From a checkpoint of a small transformer trained on Wikipedia.
Size: width 256, MLP 1024 tanh GELU, 9.18M parameters.
Architecture: LayerNorm before each block, learned and rotary positions, no biases in attention or MLP, tied embeddings, normalized queries and keys, attention and MLP in parallel.
MLP neurons of a small language model. Each row is named by its layer, matrix (up: input weights) and neuron, and shows model dimensions 128-223. Each number is 500 + 40 x the weight over its row's rms, rounded and kept within 0 to 999. Numbers have three digits each.
A block is one neuron, or neurons of one layer that tend to fire together. Before each block is what it responds to, as a language model described it from the Wikipedia text at the highest values.

Description: Middle word-pieces of split words, strongest on "ist" in History, Historic or historical, also in valid, Battalion, enabling.
L6.up148:534466513527563489488461547549497507493491497478498491514516436475550500529481506519436536527529493515556525475515466570435443454620470414468512527495507522457448523497512438513455467442464476479466444554439443442483488448463477499493519534473459538466500472606531529475466493539476526510
L6.up350:561492464498405528475541508495562484474494495506456467528544542544446460513481539567519471543511485436480504445520532550535461502531488454498471514544485486524518524562471535507468496498525530517559502475538459464434475528547498523505475496500446539577564496537507573495433553561448526496
L6.up588:535530437485498555475493499583465490473476481519453514504487460546478496489464468522525529487468436467468522475480495436427505489565532443548450504504496449463519509473558495523515551435516519539534510498563536523517463495519497499513544487514466527478532475547519499496534485469479484428
L6.up617:503468514485544507554470530447494476433566553481536472478538559494549454530534446476521511566488445554473480484468468554426564544500459435429479516544477496502518450518423457442547456494469475549506493503441451394497464486502544422446538543452507557477452514463477489502497544463498526455
L6.up654:505512502573493549556436558511536552491485489459525501502464555487443502418500453584502481478483449505569534412495530509532505475484490509491535455519504472527512461494500433536481500517505485545493445495430505476403518461554434456512487496533538462525481486513431492556487432569442479550
L6.up754:512498500526502535424516448456557546546465518524462503462501472497461519463482513493504473523573480482471498507478483545487437479561498507524431581505480502507420545492515451557495446503496488504566434486493484496470494575458555453434548555522481423445474502494472548509467468428488506495
L6.up831:527526479537487498537560547513462490488527476545495492489470448479461538538557497501498507609563452473547510499549517484527502539478525426428504515522539477457453548493526425548527531551489469517590476560477533510508490506565538540421435549498481471416503572507472548533491460505494525498
L6.up925:536481476560493498472458487500458451483496443452516520529499515517503450552507459514528487503478537521485539431521519494575473479499496508444479496543571507505503437492510410447480434504521462614512447508516531501543506414543502507514481461447517504484484566479565466440482456487537487469

Description: Line-break tokens in Wikipedia markup, mostly right after a == Heading == or === Subheading === line (Career statistics, Transport), sometimes after a sentence-ending period or blank line.
L6.up44:387556516556523521580444423525541459514509510505565536480484485444456544517464532512501465527504477479494434516494501457466584513522472459510497505475471508461518530580487534480485476518497451461500557539449590525512563494570572501459501472513462496525484515515529498488482569535435538418
L6.up304:486490473443471558490496443545503512551548481536534474490514510400518524586551503492561541535464470503440517492475464525539530568488457518537462555536441527482525370517525459479511508492519495509544484500501525451484573524505479510464512525455479558514467558482582490546522503439520479406
L6.up317:539550414536512471491484503551512520476489502454556517531559515511531453502536503487548550484478444488440491464463495506487506536527513488524499556481409514448477446559503545484506455487531448532506497393491514483538483446502496482461452507527516513522505532521533487472470586547499512466
L6.up359:531526470572480501520514472488462479489490490526532419545482473528506488517567490475493592516440463478435551479498528545425571532517498482559472471486504491481519476552538466503497379515528490449527491492432541448525472456479466449501499513546406544465503502514507489497483497503487495438
L6.up366:446509440534445494499525455486489497500489501543448495475488501481481435612487558535562562465512395493458512483487483502522560540596479482596540461483428494516475445493509506503506471462494474463551532579477486448462467445517513515519470507431521491566425431542523513451516477521573497475
L6.up795:494517486508524501571490485493494462524543513460498386513526531452526461520517512471546609544454515484393486495422622450520503508537522511508487540485444459592478478507500449508480453461516514512485579525485496502516512533527502516445437455516514541463487469593416517442497534472505501446
L6.up808:548508468499432503498474490527629506458546464468409580496568552486568477510460518554497500524475550457462468458389546508441507485510493449554481617521484518554531407542476509436479561507521457441442558496488520471551529531537518522511472440557506490492459524537491473466520542474491462492
L6.up893:422488477468448502513502543571558520550565395497484475521485506410547534503512475496522543522453462531506432436491566478486532498505491500483466546596533478487549487531510525527495521545504546535485548522514504507531509492519430525470471484521484570526517530502586510500532500549511446452

Description: Mostly "of" right after quantifier words like one, some, many, most (one of the, some of them); weaker on "and", "other", "or".
L6.up35:485559435470446548484534527444540472473512516562463536506557537472483452515483510403513541490426573500495534524526507497570422581508550550482484587482502492531544510569540539486560501510525482447526458491491493495492471475490530472529527529483528469488466524553574421487531585470496504445
L6.up48:468563480500379489478396477509525541491474426564566447544515458453452459460487433485554523536504557519488509515499471441547495534552502448550510526431536526514458543514557519459525487492500553475603518475449508547510491441533482504493478508517473453516462497595565436494534542447448503477
L6.up195:511497445517443508537536446521460511499550502574434531512542480453491464561542470394474548572501487585585498518498519554468488549551515559501498470534520451433491544472508461512501541523481527476471505508535513488568432429408519405456503509530532498480437483447482485493515548472503502501
L6.up370:457494463460504602543427476550491523434541495478547493509525489510454459461471422498467541556533502452585523449451481454562514500433479507567575495485504547515490507513500548467547455551533493454444537540549488431427563471568559457523510497519494485508502442531473494456442476483496523500
L6.up436:525510479587458485462500463568463492550469490471539513535492509510434466551494467440505524504437514502413453488523427512556508499529440504484494519447441423513486471522445542517554457516523482516506532491491539484587553496505429498487560475528535516506536571444500507433504493448527519478
L6.up462:513517480506466429561465379546436473491474506521520572502502433424462514576496502543469541500498476510564451489535453517530520466461500521514505509499506471411471489545526490480519468482479489584487538478527546515481471489504544568489540508534526460632516486516503405547513495445524428486
L6.up484:537537467494507504509446493498510482513479462559489487520514408495456516499504504469446503527486494534467504518497436448447522511523459530425539506514477461538506414520470469534516520467504492527528527553450474499526437467516506472514446445490524525545557494470587407482479511453451431430
L6.up867:554519480499556470523478499520488444527537522420514522481533454576522539562533526545397496455520511425501557481492502508515535525498456543532526486413472456471527496520434442541502470531484458504470617522564490414473440423514415541486482522484491524483484427442490504546421497492496444458

Description: Word pieces that start or continue a split word, mostly byte fragments of CJK, Korean or diacritic letters (Ková, 李锐) plus English pieces like Al, pre, ear.
L8.up403:483467440481525455533451526472479438489446457502470501533561485531445550507531497525566474539493439483525476542484467568494489483589515538499500508516493485464469480491483493486608470467474514487531433373464562540481523535528454502522534532498485569511441553525517520527515606461507556484
L8.up616:543534459555507457488475501486512485469471470487552550543505453472494507575438458429611425550498493495503486515522498478527433502563436543489506520486519525555479543490511544497540449506492467553551534454571472528461546510520491573496480530498458455482490574521524463514548521529551558480
L8.up646:523515509539507513543485375505484479505451498543477478472495485510470465492435391443539496537500513508518496548465518551582516543481456489459448470454523514525492524557558445531506467543459436451554543451379600456417528522492528561534507471490497485503612458511550490537499525479496485455
L8.up896:448539525520500474500538474511469538493410502519455482484473488502461487566556526537450488576513512475591476542469486523547544453505443510476527535492469489527458521460492504480533537487509488537501481496523538518543450476461493472435525475480462479503519524515487444445500622582496531492

Description: The word or piece "in"/"In" (in Darab, In the meantime, In·frastructure, re·in·forces), plus "of" and other early word fragments, often in lists or infoboxes.
L3.up254:539388514476552502597483499500483492503475496499455515531454464549511566461483524479519550552425565494478493505492563521391507458543583502520543454449502507460507543421474516539472526474466549470539508523554453513539597545542464450525433568508509532572466473570526475451495435517458549516
L3.up965:470478462466444498477497495515560542482473539523446459514510476490534441493481507485531577479500442521495473472474450473409469485520480548473549519478563452407492500519431523482501493530422477488519481526507561500541449538467591482446450408524586494454552507517502543491459428480492521498

Description: Prepositions or subordinators opening a sentence or clause, mostly "In" before a year or month, also Despite, After, With, When, until.
L8.up76:505473511501498467436494462564638505493440498570459478533518486523477493483488466445486475440436512434539506487454523553469499519552484455462565572460485484500489517531461500488425490496566572524511561533497537513546524530504507582530552467502589542525498533494491521475401502555466524481
L8.up710:497484499527541547550491518485465539515481528486524513507485400488506497435477443456483544553509510549478521480478490490519518452571458540495514472500475540503461449495516579500482457582486461472435547462473552454492471546515619574578520436520480460550472445563485453437598483483422419460
L8.up880:460535491443507472457458530554441526466543477604484422549464507459407467478524529488488557504505507508427538533573488453497564489477555537521524509528518508526559451486516466527417529518533475502536477536495505489479408440564506565504441468456499539462535484539582517546560496573448507433
L8.up905:536526528575488531485522494497434531513540531495479386554502388572532473502478461550511536437517431511479557517506444549520483421515458530444473571528428445500423528541497498578387461490516479480486509518464492542484491490553471524523487417387460526477502547482514449484503489496519514473

Description: Single consonant or short word pieces inside foreign proper names, mostly South/Central Asian and Arabic/Persian, such as Ish-ido, Shah-z-adi, Gov-h-ar, Ut-tarakhand.
L8.up246:463426470541437511465376490548478480431430509527473500518530518487501497521579491499441562471554560525449555521421504554459597454507456542534438570484470452481497541522445493519522551521532522521590542502540512498506479482462445534551485538539524565557525508431524474511546528468531485495
L8.up404:534549479538504567519476461547511463490463484472541527513495470562463491535569501478412568517494504470547476526522491547531507485545597536406479512453533537504474502514555430495464490523543459477546594446455514520475488529466476409472497485446497476469482490392546509509499499494527494440
L8.up415:557475554476452510488525496504514519534537480551547458475530474506424452547485457540435505500459485494496468558543461497529480477578470501492490484503473513525491538457460411548538543541526503515448468496589525515495523585572526569487478473488503455498530446498479553542554469589537529490
L8.up747:554436488523504477473427542501516488485389470496501492531535538556501410556453460489443483549518518545467489440474482474569503511509480502472433505472545569450516544514519475528562478511471506471456414443529458543468551518549557494529469492516453454547530479491437502500548489490522462555

Description: Words sitting just before an upcoming main verb: -ly adverb endings (general-ly, sudden-ly), also after modals (can also be), and infinitive to.
L8.up172:536487514480529556496544493489481512512504501402478463526476493432513511524525489436491544505496483481499448476467525554530506500486531547525516439510494526496533454428509521469457405518489477493588530529412489523520526432582514511490568509492530445466555476451499569510588458502514502476
L8.up223:511439499567469553411474560553482530514488440512559427540485555518514484489484445577461521514531453594509555524432504499460468530510458539505459462526364547465507552548485464430547502533496423460514484494404563499551530522490468548555494517537436511478482501466512510521522430509473484481
L8.up543:468502589517453530480471496493466572457547476497440463475499492535482553494511549475455560496493437443401467506542545515439491530504492463518501472552511494472533457524462437555528456488473529489501519552496513462534495422500508559499498552626502442428505542528550525494501485523573509557
L8.up640:541445532511552600482521503530462521453560516451444408504557513515562508518516484483537485521549473427413527511485548561425450518545470467445457437494508475529578507499529457478528497513487562447500542502477468453484503443497500563440535537517541490506583502475502468579472473494523440501

Description: Line-break tokens between paragraphs in Wikipedia articles, mostly the second newline after a sentence's period or before headings such as ==Personal==.
L3.up170:533574431556482474512519563535522577513525496450422415492491426517503442478472458445485479475506583533426529477474511483530617518510498471520513495539481457501491511515556485523524555468507484460485547556472536569456476439550536495459406511564504479494476466485420539470499577552515538523
L3.up722:547502509518500477459507506575520562455507506523449411524470440538574470539470483464479510549462487465469504480464555534466579514591525488474475501559498511554491404510460451499542545527467457462512547485451541484518489413485510544488430544543518514521484502594508462490483505499575539489

Description: Opening == or === at the start of a new section heading after a blank line, e.g. ==History, ===Marshall; more weakly, mid-word pieces (St-ar-bucks, eng-ine) and digits after dashes in records.
L3.up630:473492502489519486447467501597462511494524521511507443534495404438484441511511494528550516518504497495409502514410492526443447496473502476540477501532548544607513451535541476453499514528420433502521499452549544492495559538432503571494490515497519492570502559489487478534478506400506521542
L3.up872:565556529542510518452434491527481501494438570510507483445509503509464477531490539512497589502458510531563542583473509545443541490443494452519581501513543515565472491598495527424561584506535438457468532530490509538480520564451506480488577534459507497491543484466532518545463423549522563538

Description: Word pieces inside a word, mostly byte fragments of accented letters in foreign names (the ó in León, í in Rodríguez), also plain pieces like C-ir-cuit, b-ro-ke.
L6.up57:486525543555505504525486454483527551506482494567472496522469497537491524608480484495495485503501496531527483493453484549419397440496487573454454444511447476526541480476471492504516486570515480510489492438482494581492548559426531546502502591542442537522597502507523537515502511428411548477
L6.up109:433452472521449451497445477518528489473439490539479488528481477506542459510530469496548567516513484467517566499466498507506542389533486514463493442551481474512492427468538543480509416587570509550522514430473545543522476503564507461521461504548560453455517486530515493501551439545453567481
L6.up253:515518543487506457524413497504557488491470539538564503506431557541469494530416491502519480498484507521425486494514446507516455471433507489489493494538437489513442576517539514460546451495476467566438606564547518429578542604456459499520449534497430515518481423448484581511541430476452507465
L6.up353:498562481526461526474556442547553470481544513459507547495476502566492480432593444471478492566510501513490480509483430456495457487589461469478449446489478537485550528482499499575531547449548463499463476509500533473486454464525513494503555511529505527490474490490521454554530481530448551575
L6.up417:439409485484495450523550462520523555504456476533489500515505512484535533454506515462519549529542521525470454505477467516472509489484565410540573504552484478490438483481452508507546452546531456590516507497544534559470492559539536579480520537483507501515495487494449511433492515555510496537
L6.up528:501530535487481476396486458465501460498486424577421527532457585564555422453479496502507565500382538539490494447456512495561480465494507462447500479547525520445465482574536486471561516423511517463519508521459499494546495496538497491509578489483526529539489525520509468468508520500491568529
L6.up667:510475479528469442375468598507514557508499503496500574605529570442538519442524516443551471539489492521520475535450561548562503516449520525512471458509498497534500435504513537481528532572513505482500457486513467436557491510557524477477593479533633488458546494456486504505485549480479491515
L6.up869:471571551542571512481437549473513522445515554536465500409430538508537508472423466498500581498530529541462480495508480516517447468476558514493497445508490555444458469502526529539532486471567582484487521473495530475543470561507454539493496490486513513520514489531521410524479579429474538539

Description: Word-piece tokens inside a longer word, mostly "al" after a short opening such as an, v, ev (an-al-ysis, v-al-uable, ev-al-uators), also " New" at the start of place names.
L8.up18:491519458494526511456524517453511494557498508413443460607545515492513471526504422475531530500537506424537493547534494485537489508517481467468514509503450512479501495496447511463473466478430476506539544478460500504509462488570497500457443444473479482538537456418538450511527494513513522478
L8.up566:520484496498490431479450467513488457593463500599549517435412472427509537523406483502459465563479551504472438514541497524472568494564531461440515510455474521479475526481518521531546447552405517564451590468550563414532431534496472510541519517481587446605509528394458532544471513458487503407
L8.up569:532530487502538550476474426514559535553490578523469518500553495509463460530443503415482452575429560514518527522549487518460514539491545525523484497485472481437545526550416445535471488570498493569469537524472422471482399488466472547440506454504520562554455499440458515531510451525555457443
L8.up789:565488504498484503471540482551514498501505497480501526473477553532472541493443505576508490516558598522470510538458531512519428518527574476496511503488485466497448481521524526479502480507452530509475476521548506457496480468526531506441546533594520564501436558533526465545440560540499447530

Description: Mainly "of" linking a head noun to its complement (part of, sum of, rank of), plus "not" after did/do/were.
L3.up932:521592453499494553446547475487583430519506472530481479474463474515471505528502467515488589582547428496487457484441530551474552427435466506450522529531454467517460506489493428541466399552468496518540452542454474559492408500477442549522537479475512458534529526485467432528445485510512534458
L3.up941:622518561576483536548448537471557491541518466480490557536484439500504520579475536527510533508543496566556460499489476512466560468400471498519495601492514509442498592549517515476561465519454549496482517443515544554481488469500479477474547484588522486555542542453475544420464487508473498515

Description: Short word-piece tokens right after a word's first letter or two, mostly h in Wh- words (White, Whitehall, whale, Who), also n, ec, il, or accented-letter bytes.
L3.up200:490494565506526521475480492498510513476512560519518467460459456504480530512550499538514550473459552493538399486531558511493491519472517500502531550502377541636512575453468495520454489526452440533514508568516498512481575462453458442457529489427445533477480497490563589563547553537571489545
L3.up504:513487567489478519447510480470497495435471528503478541564492473602516507431508478491473478536504526449521448463441441506539503448498488496457562514439469577550475558509542558460502558501508431469508541467516511499481424519439447469457505533496539470503483551545564550495623463569561507548

Description: Mostly "In" opening a new sentence or paragraph, usually before a date or phrase (In March 2008, In addition), plus mid-word pieces like or, am (Furtherm-or-e, n-am-ed).
L6.up83:567494475543466453519517442544422481437499523483409445496531460545478524466451508492508545529511498494470352572510565412519474503502536530453395528444514459512497539493525535545500533469416479520503460526421573516483546460478520507537479556407472497495483507550516487537562459504603532512
L6.up113:475430535533528559492567469562516512450533535565491544553547497486563536432404458541515435544509518495552495505493504456526471522461449463527522533560497426447452508507574470375523501550483539523517389503491454522444496491453505447554504514518467517501430519469460465488489479482470528553
L6.up333:459512559500521523421468512541413573546458532549502436541486532439448516421526512431547396486529495539509458430479407494447544471519485577516554450472505544494508550498481514495481508480447543530535444499574484485434447550457565516501494570473472526488479541604447422533493447512539468432
L6.up336:411529491498527517512526509551534472530456536512505474475530496464505518508465487539565514552409535523491497515544454499496476482397487481495535499449497455464499472479566461506521575483471500431399445507424543566456524483458546488579538485496479478558476491510578538475496499496516522445
L6.up389:423487541486542455479491551508413539493576506478496470543454488477451436506520524450550490537487437531542460458505546570514497476571534562479496455518483501541511504495569456514521524548511537571531593490539478508494453519444529462542480445507486520578499532526529483481530489513544539484
L6.up530:471446514503472428528496472562511509469533495541549478502440412547476471485518439468504515568472573525520478521510460530444544502477451517518545454491532458510478470504418453522506501514505520560474573479423531549511538455435539474532507582479532507480464477440511468545445475435522518454
L6.up531:501489547525577458457517432516510502504488442570480481507454539487504483561474466491544534481499589452477496459516477512490448428527542497426482397479474494470517543503540452512473517554495484463501435527509491526440493538532544481482501531515453537433442526530532479489532466489477490569
L6.up784:521494500467535511467472531594495517540511513499428525543501550439506481580472492479461470461520536470539510400458501460534442504463499551447478530529440486501476507528445451481435513541477490481553550521502594512476477521415490488504520462519484556548440463540562516522559472497503466512

Description: Short subword pieces that continue or begin a word split into fragments, often "t" after a hyphen or prefix, as in one-time, re-tubed, in-troduced.
L3.up779:531504509521502491518491460536514408474517477516476469478550506492512475424580458500500417472494492568561513449518446490531499540522485495518475532546567475545459472571457601532492564511502422498550497522461535558523481455471470518478521417565479546517444538545468558451563463599451417532
L3.up811:546422521454494507495497546524490441488495518558476490498560472465436517497502460511520476523544491520490543448524557490453592496470480430492558468551458437510486585512538482423517475467522418428493573511471526494392427516482418406530495485509523524563471508499487499467487499503505565504

Description: Word-final pieces completing ordinals and superlatives after "the"/"one of" (thir-d, sec-ond, earli-est, m-ost), plus phrase words like "one of", "as part".
L8.up290:530499542540592488468480583531500493471527444557553530542510470428559489473456473445539562550458490495500555474512552503454507544486501512461507545485518565497457509442437541416506441516485561499521473486563524524508539483436546508467475517435475460573510464569505409475534497556549513462
L8.up665:555493424582475533520461441492513453547496476527529509560543492415523488544557511484480413502578492513491488477469484570452515463509624424449518547414520471428493473496430483425528527601493515513489515521506628454422506518529479557497553446536506452491455466490444456493541481441465598397
L8.up791:523484426484568442494470565478522415479608492496505541493491606490434431496531459506528451548473540529563489511554488533455451450504536417499579469488504464426547479490483466460543538507472503492475463433493551441514492499474537526504490541493419504532509540519524493460549564548530472511
L8.up1020:510495440601480473570525457591516459533510497515513558531503507471556496422440500582515474477486486575472532578474481533495456524491478477491510596531551539495474425498512536526426529472510535499436518474519607502462460513580583454496509460449531491522483523610427486518403533539438479484

Description: Fires on a token that begins a word the tokenizer splits. Mostly "m" inside words (Trans-m-ission, Den-m-ark, S-m-ith), plus surname initials after first names (Michele K-notz) and first date digits (March 2-8).
L6.up249:555551500498452499478484550542506480555430570497510526488530469489539466563557472469482495544530446551546489428418533448519526570517433550520519423519503488497479443504505451569557545473457491555478521441477484435503447534523448463532462435458543501474514541509533486542511482493492451537
L6.up432:466460530465466508469507507480498552440491467439477443532498452408461513485504554424568517513485389474503493511495508500490514520554454478500424480462480469600469543524501588520546524518521539502521477540564516456540572492546551523491593556529505510451487507486488513588512467504532462510
L6.up444:515502455497496491498530469587510467507504456481428474515454495500488475514500586475502515474510515465507452520553523515508518434474458458479521459512448500530440515552520515410543452524424435418569517548473507395578530522555518498598556472545591450487531538463516541501478519506487481538
L6.up583:534550448501529471462425469480486582540478456553467528588537498487479527541560573506570441554498488506481483419476455460485486513527421498485550548488500425540531453563572494486638466528516524549491524557424447483526533497478474484536512538475586450531473506560545482504491424458534515514
L6.up638:521486538520511509493423464469504462517453492509415533462517504559502468560524492552550564491514540460543488493547410510534540462515482547509509511544559556482448433553449539547552545489551529531499512526484506405554490505483533503537502487425562469489489513522508565507491516515592461510
L6.up704:482605454468525485489462527554422519513451465463569533461512511482506473551503574459516511499410518529475532449466552530444522519472479545506426543568454566493507482544505533464504543524502513527511473462507497424496549411525498485520494539497496512502500576513499548483504533514473493411
L6.up719:474492519448483457534420495544507475473446512502516463515487521514467458431527473476527458532479485468485522513513543551517491495494470482455511471444494550537499417571570566527511450416537537438542550506446469478453514454549539524596436506509559485529534589582513434540536533557457519450
L6.up890:566505455442449531494436524499551507526480520467430567499609444469465490534503451516499462563572455483493519484534506484446525476482478489480475457491516464580533443458528492506582564539497485530490512538455445518473483487489514534452493457549548545525490542460494473487485484529517497510

Description: Final pieces of adverbs and auxiliary or negation words placed right before a main verb, such as general-ly, st-ill, not, also, do-es.
L6.up184:508576611501503500413523572505485517481492552455448418519527476457483503537492510487459513473549526446489476492469521485473449494455528447528463489553518549476457478488491514498463459525526450517542562488541502479539503474541514512497501462475481482505511522650545462503519526423545522483
L6.up324:512523492493500488468545511522522567540451446471543486485446493499480453513430493451542507503483516472494531426483502455504510477487549528480494521530532425418564529493510462543491584503541585549473460474523512565504508521528421485536507486457555545473564409496469510543605538489486583536
L6.up643:483454556468492534494463488489410560536489471512445475433542556535459536545517522516476561525505490579508484461523453464537488439534402516460499452453479406582543543542522461543487474518550450475560507487528556545504475531481433497466556571501521453471544521529471504489486474469535480440
L6.up665:515506512528502540480528518470461571479518529442482495406545504393505549559481492474492563505512542524549491507450583446500505513493466493539497493498515518391495504542506503534506528502457504480529505528495519489502360459474482531434542542413460501488533518454417534476519494452464476465
L6.up826:492460512484504523484475511510548403526470501468506510522461511484572514449522503492530507502533479512506477572523515456530473474473486373464543539529436538494522508488492511508516575525443495543517500581524547520514505449443551543456505555459514508472472492593453462491476449514540548480
L6.up916:457499528511482536494585529457530477587511454479491434470449579507592508483419564509508497527578474497484516511475515446426544449470522450406470498521464564560576496474491431501484525505538557533487487483517493491460544491528468491524536468447516461466519457553462496501505420455471540415
L6.up942:469416556454541480407502443556530497430479454487468418406529503408476476600450523440523505459481504502495448461529499563487542508529451468434449469448525493520536467509477492563413512474553550544474484530546512487469441491491542580537549501539503498471521514480559526455538480498520497480
L6.up976:487464520589553543487530455574572524511531474492510525569537496482559458516491485468498516526464527477508443471362443474433433461444494519513505561602445513496513502522439489488470495542445521559554442506470507424556508573421431554532486526399458512444505469572511521531423517476546504582

Description: The second word piece of predictable multi-piece words, mostly the ist in History section headings, also UT‑C, Euro‑pe‑an, devel‑op‑ments.
L3.up411:512530538534521461436410538474542485468498497465453509580446583550542477498536434446541538547474453517512518463472513521491509446556554489474528478428503451510552486533457538510502500535514446548591525469453466475491516522560517525451470466512435534501419558484519416541526489504475490538
L3.up962:424549516466536438516467504477498444463489552481536549440585524477459439534496488450509522565520445520480535470551511530454575399484472453458420477500551520481535498456488481500449447504525518599470503452456518503514464439537562458493525455566457519555491521507517543545455576457531461521

Description: Word-internal pieces in the middle of oddly split words, strongest on the "m" in Denmark, also per-m-ission, p-o-em, D-el-aware.
L3.up17:548465447545489457403474498473438496490500529495484507460485458586518499500434481548531522568512473525593482520446488507495593504559558501470442494513513488499571440508540486480524484566408428521503533395443435511526493516494515516503446488450495556516474466468498419493535469518452523440
L3.up30:431482488457560415384503404505529490502488411502505484500507541538500524561523475479516555498466488470481407487556450474477487550533545487525459540438487490460549482546559407472606529413467488483506466463485514541445440486515554502515522452494590476509505446524505503578529522508535457485

Description: Pieces inside a person's first name, usually its opening letter or a middle chunk, as in J(oaquin), Margar(et), How(ard), esp. in tables and lists.
L8.up147:513435472514527568440477483562433463546411412594505535618472525427583453515493461522504485455486528427448508545529515463513584488493446473514515529511509524497493483478517521526455565509470528473479406534477479493497588503506489468552513536576529459520470484488480581508491541500506534487
L8.up160:536478438532518487496493527553463504592479508552534479563477519485513421499512489491487465470501507518451532515462495517554445467512462497480419493566471528568555567474481498515458505514417527498487483517523485477569482470471515452577550499478467500494496540457559551565456570442457502447
L8.up497:460552515532495574473514382542470439512521496520564517600493478484467547452434478572502476561528490473446465478503517460531491577514481563538493499478505502535413498523461494450549488562483400533501481493536507528521476519540561513573529567497518529395516551553556459544509539488493423575
L8.up851:469424405477547474470486455534450492462408484530589486566489484524471520490472522500494494465511526491498531556457506532530528497520439524510466529511463482506521541570535510473552508588474478501527507554574458480550490525438536514566570541474537555491416501511528504558445531492466520496

Description: Opening == of a new section heading after a blank line (Demographics, Gallery, Recent election results), plus table | separators and infobox-list field starts.
L6.up55:436518455547561498467462412504552479536512478494543523528514497506434504583550543427506524500508463588559502576489490519487464464443536478451541540575504500451537531496475529456563549472492577464461503475555504537511504509492463486523528529497514546519524484511560508538464385569487508467
L6.up126:510528484471513512528514470557571569477519498485585525508557405480509519603504473466558548469424498482562440516530508529496447471546549524534436528495483523482537526540525445514547491495470483464421475496462506456554515600485509474460483512514484465498494442546471503490528485488526505572
L6.up334:500520532501575529492439548498478523511479459539469533539526522520482533496495502476517550524521524527438516524550449500469462500568546511519556458549470447466604473455487436499488497485526489475465486561451528499559524541553530398431486502424539522515470511554430427506491389530477581531
L6.up559:518520562535526485540468472451556550460496522505567509507572433475471563497512476489467491523492522458565543542485544582470479464439500473508567587520481490539447475545515544450466451463537460488540481504497522524485453531459532447438505477490511470470547520526516437529472536440527434456
L6.up593:489512473494507479532441525547528533484463495417476537505526500526467507461543468567534501423511497520564501540452395494497448486510482434466455500521439434491545538482482409517491534451561504492500526521492505465460482482477510494445530529566435531492495452529504440512501459480501461437
L6.up748:565581495589526522445452566502517526503497460471491487512475539483489532531466452450552496498511517406409559475422519478510569403577537511459533534485483526523510483514493454481565485498487564512515526481588494477527499592502515455473463509511564507502449480457469535562484522482510485519
L6.up785:512455526492569522577530434463451529514436532501476489496531554470433505548510501484516496502531497492551504455537539445539462479518534518554488498533485506595509520510470479489518484480464480618525503529490481416573493585568551474508494517459405423572498473482542479479554469442464529509
L6.up995:497579507555517524503438509474523546442457576510522568533511473493476446470503500446514441583475505585593534489539478473506482433530485533534436440525433384473542525535469452517457485492507496509617472517484459481527376525517506466545422500521461540465526515479482523495513426569396473502

Description: Short word-piece tokens, mostly "t", that fall inside a word split into several pieces, as in un|t|il, Devian|t, al|t|itude, Pro|t|estants, often names.
L6.up78:571480557495539431417470568462455389521544468567485474495447529522442540494505515445515534568558540486476466478556499469473420522478452504419557581520541488445541493524457538473547537468511455518515508467457518522478453549478523505496580531429541498504409509517502437559536460524492421526
L6.up87:504576505482488509480607582460445499439451466496528469442508454552526475539453533435423452449485487519503545489474475424517493516531522525519547579515468518464513497524524555586468506547529450520482459469534544484456453465495534564570445451528452518519492550509424539393514483518520469543
L6.up130:504444535545488508458495512570554459511463385504558475506521577506462522476520495475465419540560522507526571426468448543546472534507585479486443490464538442522557476496425451455486449507511519463546454493485478535443503479520442448523502499542576477459510546475465541565537520585502531464
L6.up164:478449480482541528481511575475501469501579477517462499538466537493482415515400510476487521537452531477497493475529467552510484444464601534527487437496538457529467575542556497504487546520475476478437528454551522553547478494545536456571474503526481480450504559519459506494546584537443497578
L6.up268:490446450498499521450445506510486393457505491444545503512526477481519515527460543562521514518466521485472491450477451543539416473461502541545527517549436417484483532555503517517548463502467513465473493557464517515517488502470461490508559446535496413510501539459519496462539574492536528469
L6.up519:471517494487554447502472478539562586467460518563514447495472555583489517485526453500460515498437597471528490492597468462494542506488470478492503474471559466468534497521506411572516445483466439543513449512476531442542479530490556500529507483520527420478530482540512500502491510568452537496
L6.up1013:550457499537506490434491541506498524532487451528550434574556534473559546465477566507508491510466493449499516454498471475437431485587481428455537473539490508502457522519464501485528448459489513418524471518516472512484513551431487479521516544473466532484495530577542507446488494489441506427
L6.up1017:496509502483490583526607470513480490473480455477509420511476469455435453614509510523544455527569540490463591413492476475423494517484458521495443457494532527448446555593503494472502537478536487492547506465493572512527519590481501519463544533510477614478583495480518461481478507470499523481

Description: Short word pieces that continue a split word, strongest for the second "n" in an-n-ounce(d) and an-n-iversary, also -ly in positiv-ely and main-ly, and C-a-en.
L3.up14:567462527402511528464498518520505469460470469488453530479481550510456468606565544497521588498513462597507430528553484488496549548514406582503499481482496508472486521501440543478456489556488469502542473485458521553482530459527472510587544494443508531474486523557461490523450515475550438490
L3.up727:504484461447394482492513438488493513522486514491489564516557455487532552543492495523569536487493543613439437457496450536514424555468434451486537474499560495553476491528488470543499562464492415482492521536536478552494463480544470492537597562486496528550483479505459451563513479555469497404